Weights of a small GPT-style language model, trained from scratch on English Wikipedia: 16 layers.
MLP neurons of a small language model. Each row is named by its layer, matrix (gate and up: input weights) and neuron, and shows model dimensions 64-159. Each number is 500 + 50 x the weight over its row's rms, rounded and kept within 0 to 999. Numbers have three digits each. A neuron's up and down rows have the sign that makes its largest values positive.
After each neuron's rows, "fires in" lists the words (lower case) most often at its 100 highest values on Wikipedia text that the model never trained on.

L2.gate305:421517531479487511506512499406555480543447509328483470554554591518461431490558534542506526458563496542572630479381474539485516536453563484551460517469474517450483494437504449563572485534488499516485524440499449566524454533478530546519494468424353496491605445588516550465433476436498472491
L2.up305:388555490444541434485496548530500494504546548492533449567475451515493474426589536504502563522369502535580504487446510473562502500519570500511435516552586503520483516458505399537487456487534428480535451417462465525475483457518504570526600454454448463516503419575538472494534471533526526565
fires in: "or", "original", "metres", "summer", "representatives"

L2.gate437:457432438536491464503559482472469475488470508538505607435504638579511551445477483439460497558445485486516434460515516433514488468474412443499558436533558537497498631504490498563540420547493568489516568443513384563450478470479515518447538489469549465434464490426579520513412451542603511445
L2.up437:497520565593587539500469517550500457544541463547515415389504528539489477478569533576457462411462472560569455475464498493504587454442449558485531395455474541386445540525497392495464525574524459471416405492457535461530471564479530479442540444551461550536498455447494448447434521573421560443
fires in: "world", "would", "then", "old"

L5.gate38:524507436563533568567496497580537531487396651505510430516544454546548544444426494528537491478477418589512503528413539448576595454499559463543514515516553409502505348513457504473437629470512461503436551574546470489559545459507555503595506563479516527494444424534567533567458544413502479396
L5.up38:532523544562480581434481541475448471526427581512469451497535429505409536514433512480387477514458486550387537521568580512442458511523452423576512598550552517522611447436545516427463516474535429532535499469493496373521549503562519482551460499496449654425580509537483485480443454435465495551
fires in: "during", "000", "species", "with", "of"

L11.gate218:528534555521483475408498410512544532506399489478593468477477530470464541537569480504561452498501519447504511510514525543471575484519511454472658585488457405532578493563492499503484482501505509472541499506381602501540427571523524487465456477431591471465482608509494499509503469393428487461
L11.up218:564518398520533526506521504590496521509554465466577536609573481460490548548521503459452448521572491500495455422514462510508514563456648474475529604506477578469509530559491557537553481518448489540481462514417488510482509556533485528535413450507512471514486385484552464475385561541418531480
fires in: "had", "its", "home", "were", "of"

L5.gate50:527548484530443605467566508415566509449451525477564509453456437542567490560426496517484468526470566479497592429501529464472537551384510418457467402451538515543478491531489579587610486526513508499525496624507573522483522498458495484556415481505436492487560512551520491441473498461493391433
L5.up50:570573493510593450490418509565508507540463500577373517526529600548493487485457524604465496501439474470497514452594499539516508481435487482519531463525511494411508484512499448466463482515475424406431475560524438492492474507495498558452558475526518519461578508517456507523573476501433487501
fires in: "this", "which", "catholic"

L5.gate318:366530491567433514470504495507518518416465577476492562533474536428525469374480511569507484545542517427488458518467543471507579508501476564499509587534443475485516449555404450505520467549512555510426547487539559406518486330485483466359524554493547491533412491492562549411492468459463502407
L5.up318:496604520466496471479553492533537508464358525489428587523579529492548579487466549475538464458347444422533418484452495484505526461596506543485546478479507454473451500526541478454518466514461458565597486437462498494499435528334532504564556554509494479486494455403483546543475434435491442532
fires in: "world", "township", "town", "california", "seattle", "second"

L2.gate381:543530450457541484600576515532515508529539472527425486499560424442421504433466517454416538505408454502466488487527558479442349574532482444541451547467502483542566528506540552426493465547479533505512497518472515524496481461527462476439548432483559439519483399537497474611540558519467492479
L2.up381:578480504511459563518481460358430565505538453416514521504465474648502471539467460487548509577536525431512538565554479543440473525439518453414526579513457468450444545463539499522541440464528492421502506479511485546516428466493476420521479505435459535447387438506444521451534428493602517485
fires in: "have", "having", "get"

L4.gate110:630518524600576573496500462532467500534475406491359498496483490586465570443459487547468505573574505474509545445539488511474530517517438507457569432518419474494428559418586487408501406599519522429555474548425466470550591521450512449460445435464515509455475492504525558509517464522489530521
L4.up110:523439519449519544480549467588470554542529522496548412513538393518540349484537459509451539458519464423540585407438480497444532518531556513424461505486445578503480415527618515470529496523420500532400566454545586603478617520558476481559579516543535428493494541480483421517469501383515463518
fires in: "also", "each", "either", "not", "never"

L11.gate127:597511452518540449555590570500534524437426493457474491448501479515535437502485519508514542533526469477537417486487555567535502440423509435453471527626497538487496509532487478542484500591512631471582583505523510464419503577419512378459519421569564592434441517437462489462505463531455573512
L11.up127:545468483549538512476460526477456479439523469441490416554474508605460421463545454523550582540540540509480430492562537526398456472482535509408431403522489556440560573532498456514528402593432506444563541455456479502461481597454424436508507452466564515490518523545499437467476501589573567537
fires in: "later", "however", "has", "still", "modern", "have"

L12.gate111:513548431418510470489568521529468539563514388582477540600418545568490541579471532483431532530521445519490467495506498573502414480431632455513510483515567550512481437551514470497480477516519451499536599408399470511493546493402452519542507405550507456594474438596598503522522460499478550495
L12.up111:516554519572540492490445485536499489611490540525434512504470473531478438398558560533473450436420596483451543579443558470549494510558404533532528471574479430503496465532530525396497450509444542522510461489435515517497535504448553606488526476496515524447499509484582503524511521526534546482
fires in: "of", "office", "offices"

L5.gate326:495487473507461560544591511568507546520586509549555400549444546638566494523440507534447457548528446527554405530539464411456511472495525539450534403496473532436522531494532450504559478449455471408558414603567523497500515407521552487459506497491518493481521527497527485495440543480578528519
L5.up326:516509442473507564516566492567494474424545443517525387507536620497464462507526535456488397493520459557507460449461526526424469462497518490443576461458501476579521569396457472492436499513517571516462560446585522433541494539461476506581536541423514485440550558575490505515491525480467420457
fires in: "have", "given", "having", "even", "eventually"

L12.gate299:522470547505518557504544553580532430501548466419526449485541524564551523465506458432423575511511503470599632436502495571528489428557480503505540547413497517580578565411398506497491513591601531462528477507528453453413497499397460472425435554490519446539521461441436529451487473529479527520
L12.up299:438545441527491441621554483456521467478539525501488455477449485517492566421491505373508529476491456492603523442484412483594433473483517438415456476496606510447400530465461514452543547421563403523565550523465464579402471541458456512405482474422512516498568551452500427505518452487562521473
fires in: "who", "while", "which", "school", "championship", "washington"

L5.gate206:534591501589497574516504503560431528502474563465481509508495543497496395503419511538616483411515449502615538480492544492492473556497436526524551398438424534506522437585513466490498468538533499364565554591463487501432501520541538517540522472477505472538538483499515486590547552507475433516
L5.up206:512468476490647540531555453468441527447525437545421529439555516586493544504491429529527568442467470458427473485571622549520510485444512507443565449508541541446480423542615477523519529517508450480585477623461455508439422502495530481476474560451387455392408457587484606495516536504489461491
fires in: "republican", "of", "route", "republic", "s"

L10.gate443:480476491545450520650493530556570471541518509526471517452473556507595498458442477483498413467519455526479451474507481531573465456471482523489436434583557528519488480499478509471389546606439548575604558564461563482567617464493383494505445466443498434546515460491519478498542470465455406538
L10.up443:538413502555542526486451438550578540460432490474538406459493569557474462484540472579518543483475550518437512524391499496533475532510406547521441372504458442450457450555468548491513472496421560498456488580444489384473535478517494525470617438555518443542447565528434449439476495528495567550
fires in: "from", "at", "during", "of", "through", "after"

L5.gate113:480383448489434529576492470485513552455476525471563505544551577497409533398614488535454399582575509488508489480473488459616507499459395472517441482479509467381467505478458580531425542533445572489481534559454487581413504552581473531533578527494629531516521518481512527630530468479437489540
L5.up113:585530550519510520567384497458517555449587549535475485580544493428527576407567498502414466585544483503492480540376542550446471521517502500544442525466510448478511497424497473500556500474528482479565441492571557479519497571486446589605464421524533476437468535488454488462426489475431446556
fires in: "republican", "because", "known", "republic", "while", "netherlands"

L11.gate109:483440510507550518510498451485515416558477409536453479431532512533434574468410461471451450447553550552393452382580479474606566416492419529547445468494560516542464462453559469464473449533499577422457515462520489459480486566543535415445544484482513531454533558590454573528530544434601513548
L11.up109:412495495491497573444479598451470526489511468520537443454569532466426459537524479509506496522477579506544468450404477470504541428461447441449513533529484587484490588513403507540506472445549422483441585500550549541560507458462490508504574439466505586655533537397428466512540469417492448507
fires in: "would", "served", "world", "could", "they"

L2.gate205:513422429572549546488497544511474505493432611401538540527591411517473580498535432525522498450584467484439499492504436580469454561462488518550454555460576554513543490554518482526484560501434530442540510518539548482504477498469505494508490429461498464503601508432600511526471493449504497573
L2.up205:488456450514511464510508524482500526497502406523560657471472563422468438483548483584537421470592502512423532536591536621471528551492571532467452497553513571487521604499465548545466504470492439500512478484454571564474499428463503363501559571440572408500544537497465556483496493448520526508
fires in: "in", "the", "early"

L11.gate361:532420462456505558575488517453464584477432578432536526491465535544485554532499557521484559448474566437500555524484520439652529474539477521476481510437452528404531459439517406449557424540557514450415516475461564500566474488512505576457504476529538507355394631505493422527524463519542549438
L11.up361:533505521498578579490491453631476612467511559407440384493533510509424521528474453418478501572507491537498517533491478553470421486516504567523573446424502500481495561427524515455537521629480559450551452580464528505500566575547572492553419573564550558555473495549405526450451495473569538466
fires in: "which", "known", "while", "who", "and", "the"

L7.gate370:477592554587569451491521520526445529559567519462462481513406477582453485507537486507498544459547522464462448433414482445395547543406504586556503540547362483534452425549564468517489524511509519449577513602442534461495540480506489471467404470513490552488478584475500549457540473427463413474
L7.up370:461541486433488540570426479432483541471484458455499431474537480574514544545663430474404509507504573572472439454418497526499466499466572551534471480436503597515443486592515467501526499523509386442502451541357500492519580495498457410485464491475599606493517510458592465481543532494540462578
fires in: "up", "april", "may", "march", "married"

L2.gate58:548509522441506441505524493517525537535454493433552404441447516563520497482463486388438551526519410438546630473537452581588528571629517472536461576460496527584534541467566449464469513601447463470505512530558508515528507477468492504466467538514421526514372501505434554538515515508484562469
L2.up58:548572549497483391461501531471516593548516467486582533610543446451505479427502548495562517459594479505516480595534469582494438489469429514404442475570477483468503487461479492444590405483524596465455448553531426540464467541451422471467492495451514513483476477570565569516444454447462492460
fires in: "states", "house", "statistics", "status", "south", "doubles"

L2.gate141:448530424443518506460448476546507470502420480479464509478567646574470488563460457470470511550448443611514531478543477536541498475469469446469526468521623502523444466515450502507476471395517468457437483529538543406585524466492517458475515544506480511566594519451492528469398415487483470468
L2.up141:491477477470537497401492447492539600533408490458431482456564481635477427577494491383548559529447542570560540529428518586540565449467511422458550470544562504523430501532557446500508434460459412524534525504555501467566517449462526473444567519429465525562578527462538528539538464464491453583
fires in: "played", "place", "player", "play", "plants", "players"

L10.gate85:537519541488530504515576550418515564412493497515417459433552595524569505586474542501611472508522457512409488374508481538529479511512463547510588493510529524482537472479464540485498468584488483494463522566489535501431488393555545564389437481439552463514640420505521453519468492555522463412
L10.up85:524529472467415528485560510449525515466541584502439479502462474466491433462531378538502482515461498486524498587502451601548520535497490497503477409535504502569404545599556493460516517597474613527536451596452440441548450484494527506549552453573546490486363484388559523464526594451446541443
fires in: "s", "many", "of", "their", "his"

L2.gate87:514510425517474467527526439476469549582522339508482385488535541474456500557538473477610532462456472476456530458460575499451454597448491394478445488478595514578501442522544406531500449484580559504440599460481514450566474450539527538501579520488378509536505536499500494564483481523482454453
L2.up87:538513436511452507421424501543537468578491468410457534572572518510486447576509499354504548508432471540517538429468538513459446505464508469464463427596466561526475451483451460562484571376602530450496471461513522391537590442576500449387559475529534485535563594479525528475471544431472578589
fires in: "place", "played", "player", "play"

L2.gate219:528448437356602454523488505530468477441466536481469471508513529528562534494484596494632461509522504453526462543492482447440496524535471528531507430404515472475559430417531523607532429469561511496593490492426428450550505447399526508495514487457570470526510539530486574584609507459508509483
L2.up219:512502543601513539553493545443489522475540564602549427554463500503432607510593403453525407567454498422494516480482567543534406497483499466555448477453572481475479451567455407573398539441509480454524435486555493451551496508516500506504499457491618439529525578520435476462472518448504515359
fires in: "school", "who", "area", "t", "schools"

L9.gate42:505434485472552500551501580421447571522457515445475511470410520536494598547524478484552467538544569504536542515512514522462458474515453554423548429509460441459566388501473447541566435516633462483456506543404561526446433542563465472490511390524508457503493556462494518543479420553532527503
L9.up42:510516537528454440503493389566445534511507503552425523456580422515415526532437509505431500455464559475438530439416548504487529515439417453425463518565532505493510513489518552545436482507413466437592582495539486458604459600570517401523497548478552529585490471553436458474549602549428489559
fires in: "which", "that", "there", "who", "it", "they"

L8.gate125:547472531555563435473412450483521568455518515574489548495531508566462451502519507465490522457554541574506535467493485489497525520498542423474543471423415496526414514472431629497461510516495584521424442584405478510423534479518497483478586529539524596544495557462478443486510547371475479473
L8.up125:527473532495451480462403483454475519522482471457493486440617503514471463510551541440503422523505440538507615502455555500501520492433453537535435535572502491482431475511426554511468494421535453541458561493458532473495550471457482576467518415484515529516455388485493428526597508506544521436
fires in: "august", "january", "february", "march", "tennessee"

L4.gate95:561428554434509506421493591501400473526519477482511442506429562522421428474465536574503454440484441547553493574454493566495547533442452468561607532430445546527478531419560555421489525494508531443614480378474423373540478477466507451555470464572465525471514591460502422545506509497467500417
L4.up95:416563458537533488493537481501444603425429563474554478525460436460475441550532576560458422532510542439494483596501437550507472512547474507516478631543445462523515518488597517455580494575425488478462556541430516520567538582420504528484587523498515440474456458522435454545508467453477469456
fires in: "votes", "soon", "notes", "later", "of", "sometimes"

L4.gate268:531513542550492473525522472526509558541549460525515593511419476582518504495499501520440437565459503440506435539488521532502488458432488485424472590470503452527487454440562521519518578478509479436479632472402532411486541442471489464389438382595491468521408555453455540465567464465413510512
L4.up268:516503480517450522557517539521546595499523485533564548481466409531497555436500539520490452487500516481594432474541537513432527559471527563531480574566583558448487491429560399578557554500396489417477622565560509479444467481448516468446527433496502423591501548532503590525539447449418446511
fires in: "but", "when", "though", "although", "and", "while"

L9.gate20:533445480489560445457452481575446453555547464455534532533533542508492471542422451579502450499482560507483496476492545464466474572495519569553508449528575417519513453418513576549505537437597523435440560467395540569469453457486435442464424508532460552546493490512509498526475507502529544514
L9.up20:504481546490500433504506516617552426524515482415457519558470556550487596573434561490532541517472499492380487544476582519558426578450562539549530497459583473467492473432495430578455540505445343432519505547529550483423592430534613533452481554572556362490545524564528510480454514438545585535
fires in: "which", "who", "while"

L4.gate289:432563462534578523473457521471456487493465538451527506475508551561421546456546481492569499568474484421482514483527494495452538523484508588497462436537514473545480448494485414483537587509530473478465505503508522464528437534443563467450555503400572414517510538494422452472505492421485526492
L4.up289:498477525471579508500447554519488437471483462432499537466550567530461479475523498478535464529568578526529620381455478489472498523459412479483458431490522522565496519518470496488507523467449529573423540438512409497495408555454459450438528503526517500596570550523433468562462501504550521439
fires in: "it", "which", "that"

L2.gate37:456478526580495431453512409462589522498479520512497532536421551545494419580537544532501488454479525519389519420479512499506438433512485451500372506547593538470526490454564534476471553533546507438531442487463561495479467564498446507495519484441482649465564456608470445494523495498423486530
L2.up37:559515543479532541523567544476446517470407592540502546494536509395544519582486429527472472546566534521459520471638598545461569485436533514482499432479443461483479481515472554493552462513488551489521409547454593468477488494458454457530496446470524497484467521492457556584513454490497529517
fires in: "between", "became", "because", "becoming", "becker"

L10.gate382:480502381427537624492556460427528614569538478479486551462531527535443583550566535487525434451441436529549436447531496611498404452514459507445583454572493512562494526497526466491476527509503498448506466474510546533518532475548438508391478504553566548503473553491517429536509473440511449515
L10.up382:420519542498431542423520346459483535464448465452457513463557464515517466456469499443487471511563597491570496512612373517488489475428538463522547517492451446502496541526532467579488509619428524561489496557480552438483461467486564417473474556605598519512529496475552495495504503489474454504
fires in: "april", "february", "june", "november", "september", "may"

L10.gate224:543556473457406532552563458516487390466444564542502559439574566529522574475492540471456519506507427495449586571416504470441453574536468425437483507512352374521485457536485476581551583534490497465519465557403531583458514577491468548404396497505526469401497580505454522535462515418523483576
L10.up224:514426521507547470522454516535420542503546556487514542493518530539537530444554475563508431474432399489501507593449535503403460468440488520517519547568495398463550511529500487424507564525466453487426611489408553418476487461570521561496486577519534494525565534488493442478470450524422421497
fires in: "july", "november", "april", "june", "september"

L9.gate32:547462541498495608504459498502504416497513548478492574517543478472460408528635464492577570487478595401503430523446440574531540486517531397475391546461525548460573432456429479495501506480568473373521541523479529540459452480531474551530470511396421521532476510494486511465584497451497535488
L9.up32:499547437549493517501540539553496556507589485447480496487492492506506495506551507484516526616556472537427572436460508525485521519510401478455470567419489512555516472538549429573455489559466443448513490503400514434486401503548435526423547491640550488572542438515483536415647564489383554426
fires in: "the", "however", "all", "and"

L5.gate256:556476503442516591475615506489556516446459499479428544455531505456437490508551517520399397517549583426498512531539569471494567535547491474486536514570569536552475505425539586508446481540569491478484592482453600498539489425437494466464453515502487533603500508435495420462496449482532487480
L5.up256:498485565319613553442546483461516439493493427500516522412500411531558461486513513500440492511505503504452359467527588554456500520494505575470518494434543562493488495469542504530559594503519618520429605438446513494495600491575571514477490603498508423443525459426439484478561538459510561496
fires in: "township", "three", "two", "next", "texas"

L2.gate150:483495385550539529505522471459486548469513482495581526559531456547423484453493550551463479485504452512577455636647492464550498585515463448563528552470527546457563491489549495520516325499386446487433473590532558540464411453398460425562387450509540390501584480497526480544512536415516537465
L2.up150:468484435468428420514408509528528524464479526456540463518588494548496531486501464565583488491492474577474482552532484583622583495517529368491537479487496504456515486551559615550527512456518450480503426550427488504519430577448453352543497381486507412568592455464497464442508439472534476534
fires in: "the", "they", "there"

L5.gate359:524592516514475468551518549483463497437474515533458504497537464477560544504506530410479416426478384506576465425448474458433522584431550499600470375497477520478466475506512438486534469468585462553518462547571486548549472544403451403449537453513531414527513484547477501443447490506485502422
L5.up359:466495536492570505568517571546536456449449512427454486505475484528524504429501446442496562455403511448438515521580551418595392417507425504552435514549536562474558519471503467476441537488515526484582443587626627479501482453566530519449539450514464480543487526550501499460512470479510455466
fires in: "this", "these", "three", "there"

L11.gate340:519525539586519543501447575462446538456548484402534464470567499496529481499490413544487468562579579524535539421551488507462454458443568416538406545597500452563564528515496504476477489546508489580553458543478628519455484463434472449485504460402505467533530534555417557451456475477527494451
L11.up340:452417623458401483514454455501526518474516484491521553662432558522511528504444450505469427506551461554520557541437501559524524450509578527477461499467588470488520585505515462445428457511493463527465422486494556512548491632452598541505518471515546492501546495480455502508438478535516478413
fires in: "the", "a", "history"

L9.gate140:445531560529474529470503580423464470398546450469481395513495564523462568494485579452539551490488467535449510547548575496523443443528430436483523418486538469493495530473587469502497411513475471472484487441493513513497409510524533503643537516534535474511504474404467515523532462490599542451
L9.up140:479538533546511464482576482407508514470467501491609529486482505452496488471501509402474475505492547599379522460524490521502448517510461511534572483510461455484543505438486380547491451470481592542552427469575529445505503509522438595431518379381565437516534470518557398540511449602543570530
fires in: "served", "harrison", "territory", "serve", "service", "listing"

L2.gate246:493557490420529503502495436474493460486431506499487545501512524537440545423386589577412514470524488403557531516405530520454511517502458535510562533445564558519552496477524456441526443491527482429486506523668389527515499534473532443481606448434533554471486487522460597455413538523552514401
L2.up246:595543409479586432507465445553508530607502405511595543496559405348430536584460429519441531529575503492518505468498549549478460476532628520420514532519496539514544609418548520440566495506483499520531464460541519525472443492474457513522525546500445554524557517525550510476523578447494462519
fires in: "later", "0", "statistics", "rather", "status"

L4.gate73:465503554552527495600481420632496475458498508512521486530500587575492465477585605537471487534536413417537553536407448508539486590464503534499483445552482467504536495507569467596491548470434545455522487545441514590506579555538483464478439544431486541507534468458477468493624490511503453491
L4.up73:549513459554618551417511499537511473489534568545459554451519458505528543586450438493383519527480510470477501410430555484545461486466471469466549485552472430510452458491549411487577444502500512528528542547443439503564485410465489570487501531538541547491485468488455460528539451476486469543
fires in: "november", "july", "since", "died", "september", "june"

L9.gate100:490547473458492520516505571419562507480462472586534536561487435543506505464499468460458522482535516442543402409451532564509484508523512502551480601559492500457557473501469541553519543609455523458425548472453513549490471438599548438420438483548517487485476454512573483542465609508547543513
L9.up100:498496602512465512398474554403521500488482525534441403462512507575498471564454450360467551561520486530530499526547435558538481482479509445514519547562472526472424543494464469581521510621446426413453516570380532651548494509448423433485404464562598502494587443472460432540565546451536501454
fires in: "february", "april", "november", "december", "may"

L11.gate232:480478527505449511561418482476495551526540449546527530495514421483495470512554567503488425482555574541491520431496481529473436498466461470466365434485458444601484460569531605499476509568578412490481493483625578417465560512511566452508527410467461454479555402392494447517406471434453550518
L11.up232:543561631511428489503493462506468481526531529421442518534558520498405503487544516510421540477503501582572468509555508567387457581516469520453470415441564453472431488532494522459520541533483581522506499500552439549593575492560545517424517447505525396492527458463489505481479532468535408504
fires in: "three", "two", "four", "20", "fourth", "five"

L8.gate212:528514570547523514472502581487483519484445491515558462464550564493552468466565526554449492473575389522590540513542511519502510604532544541459515543493568537489533545570567462369477530389529476500458497507398493470499520496537501529535451508495516499426522456613501471548505480490399538427
L8.up212:549506530494537491457546440474436473486444539482453437495511473527427552580528503460582401432444582505516545517491575566572525506560485460494553431563517542573548540540578573539506492562504477476431531528445561455493405514469479489546610435581481572456504418580527516495578480474471530482
fires in: "of", "their", "some"

L12.gate104:480478511543445568521471610564462468488504457476482571563565476502542541568502484509551469424492506519428480508469581535497501448549454547396466551507509411526533506395497394484504487532546487522354529529559476512547484489457620535504525388544598470485526534530463539469506502556538489431
L12.up104:549480529472505474380502523540519441494493526482436479557418445520403471449537479489493439561479583490476458487465504553629450452492504597430536535517542440507521463544538463498386471473439498496511594560542442518485468434485590469492608464547521494431548506422547560550534483512523551421
fires in: "to", "at", "some", "and", "t", "each"

L5.gate56:503591466506489445470461397490561486498446377514458510520500517462512521589491437495510545509476435502484510523616389569452480537551486497596581519530562443525552579532526525518508428461418478518489458506470454562498462528448524525548463503554564424511495495547600554547432449410494493425
L5.up56:491409510572492426544498463604442484514569411527462456520576427537435538459485509428462556502480563530440481535435561537532543588585496469457532513625552490488568492532560509565444544427492483496534509484478444394421507473482533521552582492512452453494444493540588461575561499493617499522
fires in: "of", "offices"

L5.gate166:530522521575500514459481420561478459517554464575509507523518602611477561431530589532584496465540379525503479456561542432578482530463505518526562481464540422513546475511533435410497448522505472393503548512540446552428456502526431487591460366488462518509583491536561508517507489524451555499
L5.up166:491457515525574475566531543542494566458508493475539475475509516486426507532535461544404436549504456617466540575521444497454508430460410464543538596484464540427552578453508518550453457498538506474475493447462539532395482482553486515526592474388480537464456507530517517492497458472517456537
fires in: "would", "in", "could", "to", "can", "will"

L10.gate392:532479497425477568587455529471488467434441482517446497589554483412421487495551600525543497498460566623453459531556471527615373502546531438504374528439552455508519463490564479525540503553555564382547507559457500409485545639442438481436598523477452525476560431450484508500425403524498535480
L10.up392:443531464496530524493556545508500493507477519472511490510501496506514487583484530474552445492454482566562464537537456487464597413423493508486521490439465472486581447541405507518533581511398450530446527564440480411513367508553459417510535387488513467465427484553473509449481547490567462539
fires in: "the", "after", "according"

L10.gate229:451498484514450482492597461581569476524523541424524542429435531507396533518489640445511506479497523535535531480578457469485504540482518444494517486560478467404552558496553450487551412472552622471538529493537417508537501457543464488500514471482554450525522460536476547510554423448521450558
L10.up229:482534493476409464470551567443475486465565567531532459465543525474543461546471463447506507405448485536538486469415505487553490493479490508469451457548425389474612602393555494442469482432446517487522583502494508542481409406508468503488543513509606499417561518563449419493409521534496488533
fires in: "has", "have", "had", "him", "having"

L12.gate28:577422517567482572496474504476506498615446456436524465539565413545527566488465491495477454474621482518541436447562545435491530539523468626516510583576461412472536521443512453453471433460425481469454489591507509487488436538471549503462524474472522539526593579501525567462427550543417486415
L12.up28:414509569431538512532480540542504544400499482583430471497457508419469439592521558501536569532549491431490555407503503476562470439469503504481507465460559536416493562485546468475493486545634499490518464527485545568479525441452529469487493383464653496471508574531449565554485397615497418504
fires in: "the", "and", "s", "you", "a", "t"

L8.gate420:482554474554529538532580510450494479483494382575470557539512539464543530501575422541544475469476483468437517504537529521536494399518521465523536473487567456594549450461450455458511534491556563471534548577569534491564463478493488504491494456416457485459514485444503559561471412401418436471
L8.up420:522471551430511559572468525503569468530472419413564514508467470514411430480467409487412509486524582471571405473512528520542510556497458486458468467551444459520479465396564520549506500474537570540519490573553433604530522461444534501390585573487557458576515503483520466544501580560480468522
fires in: "this", "one", "same", "century", "that"

L4.gate397:449471489465503487477649462415416541475491498507465534464518442486398485503508474605412497540496531439526503495500429484519454605510460483475479559592589482550515535586489470546444473533531577546517404538496525481475454469496534427377558541563468471509623459483453502528482408512516501515
L4.up397:426445497563471523552548415529493444527536469505435454506473511466365480480568456608446448530540575451511594503438458476491494580457420470483472450578563514531459514503538522524451446538500547456479355526498543526556510536572533479376598452575526504556562467496480485491454421512463529528
fires in: "three", "two", "four", "five", "one", "fourth"

L12.gate391:562559475505464488460493553500543464484525474516428377655444487482512463455424432481529502513615466488496411475505482545561589467619464495510514504536525541511492561544491450525564517579468499415440571467474546502571494477548543461459437484452466474524557552357536526497512475472468479522
L12.up391:545446512431485555494490483581512517569632594504454575513526542560419516462565471508482524484495440474546517409440476561472591476482457480523526465521493508457516554471483439467556419486475468528492430550545461517432587466459501537537526539596523506489528496498530518392422417456503514438
fires in: "to", "also", "not", "might"

L2.gate85:520503445485428492495544491549543538514436504504566597483516462462537517414482531561490559502464493465481454487490442512480536571557480507562515473439485494424611506557535555446451440538534531433518441597508566569430480518477532508507505418396510512600509453485555393494559539542474448443
L2.up85:496457594565503486453474469500497450491416491470566538531616506523414484505510480536541494595485476541454457577529450395544483411537519433500464492629460527551536479488514610562430432495439436505466439429434526455438495489448439441502400562542532414529545449568455509486512488524484425425
fires in: "the", "their"

L5.gate147:572500487490531513557532419599476467458562494570493525568511562434487594583536546473510466486456500514437553510501463478531518507564534478476563406421536441416429483538456474543412509463518411469478511474433498445453648489452471479499483477454527345549470418484513538461488447424464450588
L5.up147:570462547547581559507540519499591499481489571462474483566531548504496512535548561373499478544536462559417439487497477473563482443494511521415428373474529511371532416501598492513435499479410478463471563505511464523511529508449425464478548468404506574515455458524428559420493558480446490556
fires in: "during", "after", "in", "for", "at"

L7.gate70:422375546505456440545428580462526441508505455496487413539594513501443620490513479454467434506489460467643512494583458502417455561555550540540489523519481451559524489553645483501494529465538468524500551508438516545427498503448481456400546498439562530615542467557532407491460432472461592553
L7.up70:450534481378468587433493505540566539468509445439472498572509423518472532483489436448517580559578480488626475524420455419532506518482520534467523523515527457475500496463544423508511429572557554459504495554524437544486378571482590487507477517536494513525508514534455525499516537542509452496
fires in: "it", "de", "there", "the", "t", "area"

L2.gate268:454487556469574511464494534552531506468494435449505554575524534587513504543458487444469490468459516575490472406436409546558459539553510523545447519479434429520438503349559441402444421472525553455588485533476632547492528529520490546505455464524551438513626489530588582445417497597516475456
L2.up268:496597480588490436428517512497556519538354415492606485528495510507452496466442564570436556458502439576506530449402485514572525498468542448507527490446538463429517560495492450461536555490552536463460485502505544582431431499502502522494453530584523463530689582462514493448460509527465538513
fires in: "which", "who", "while"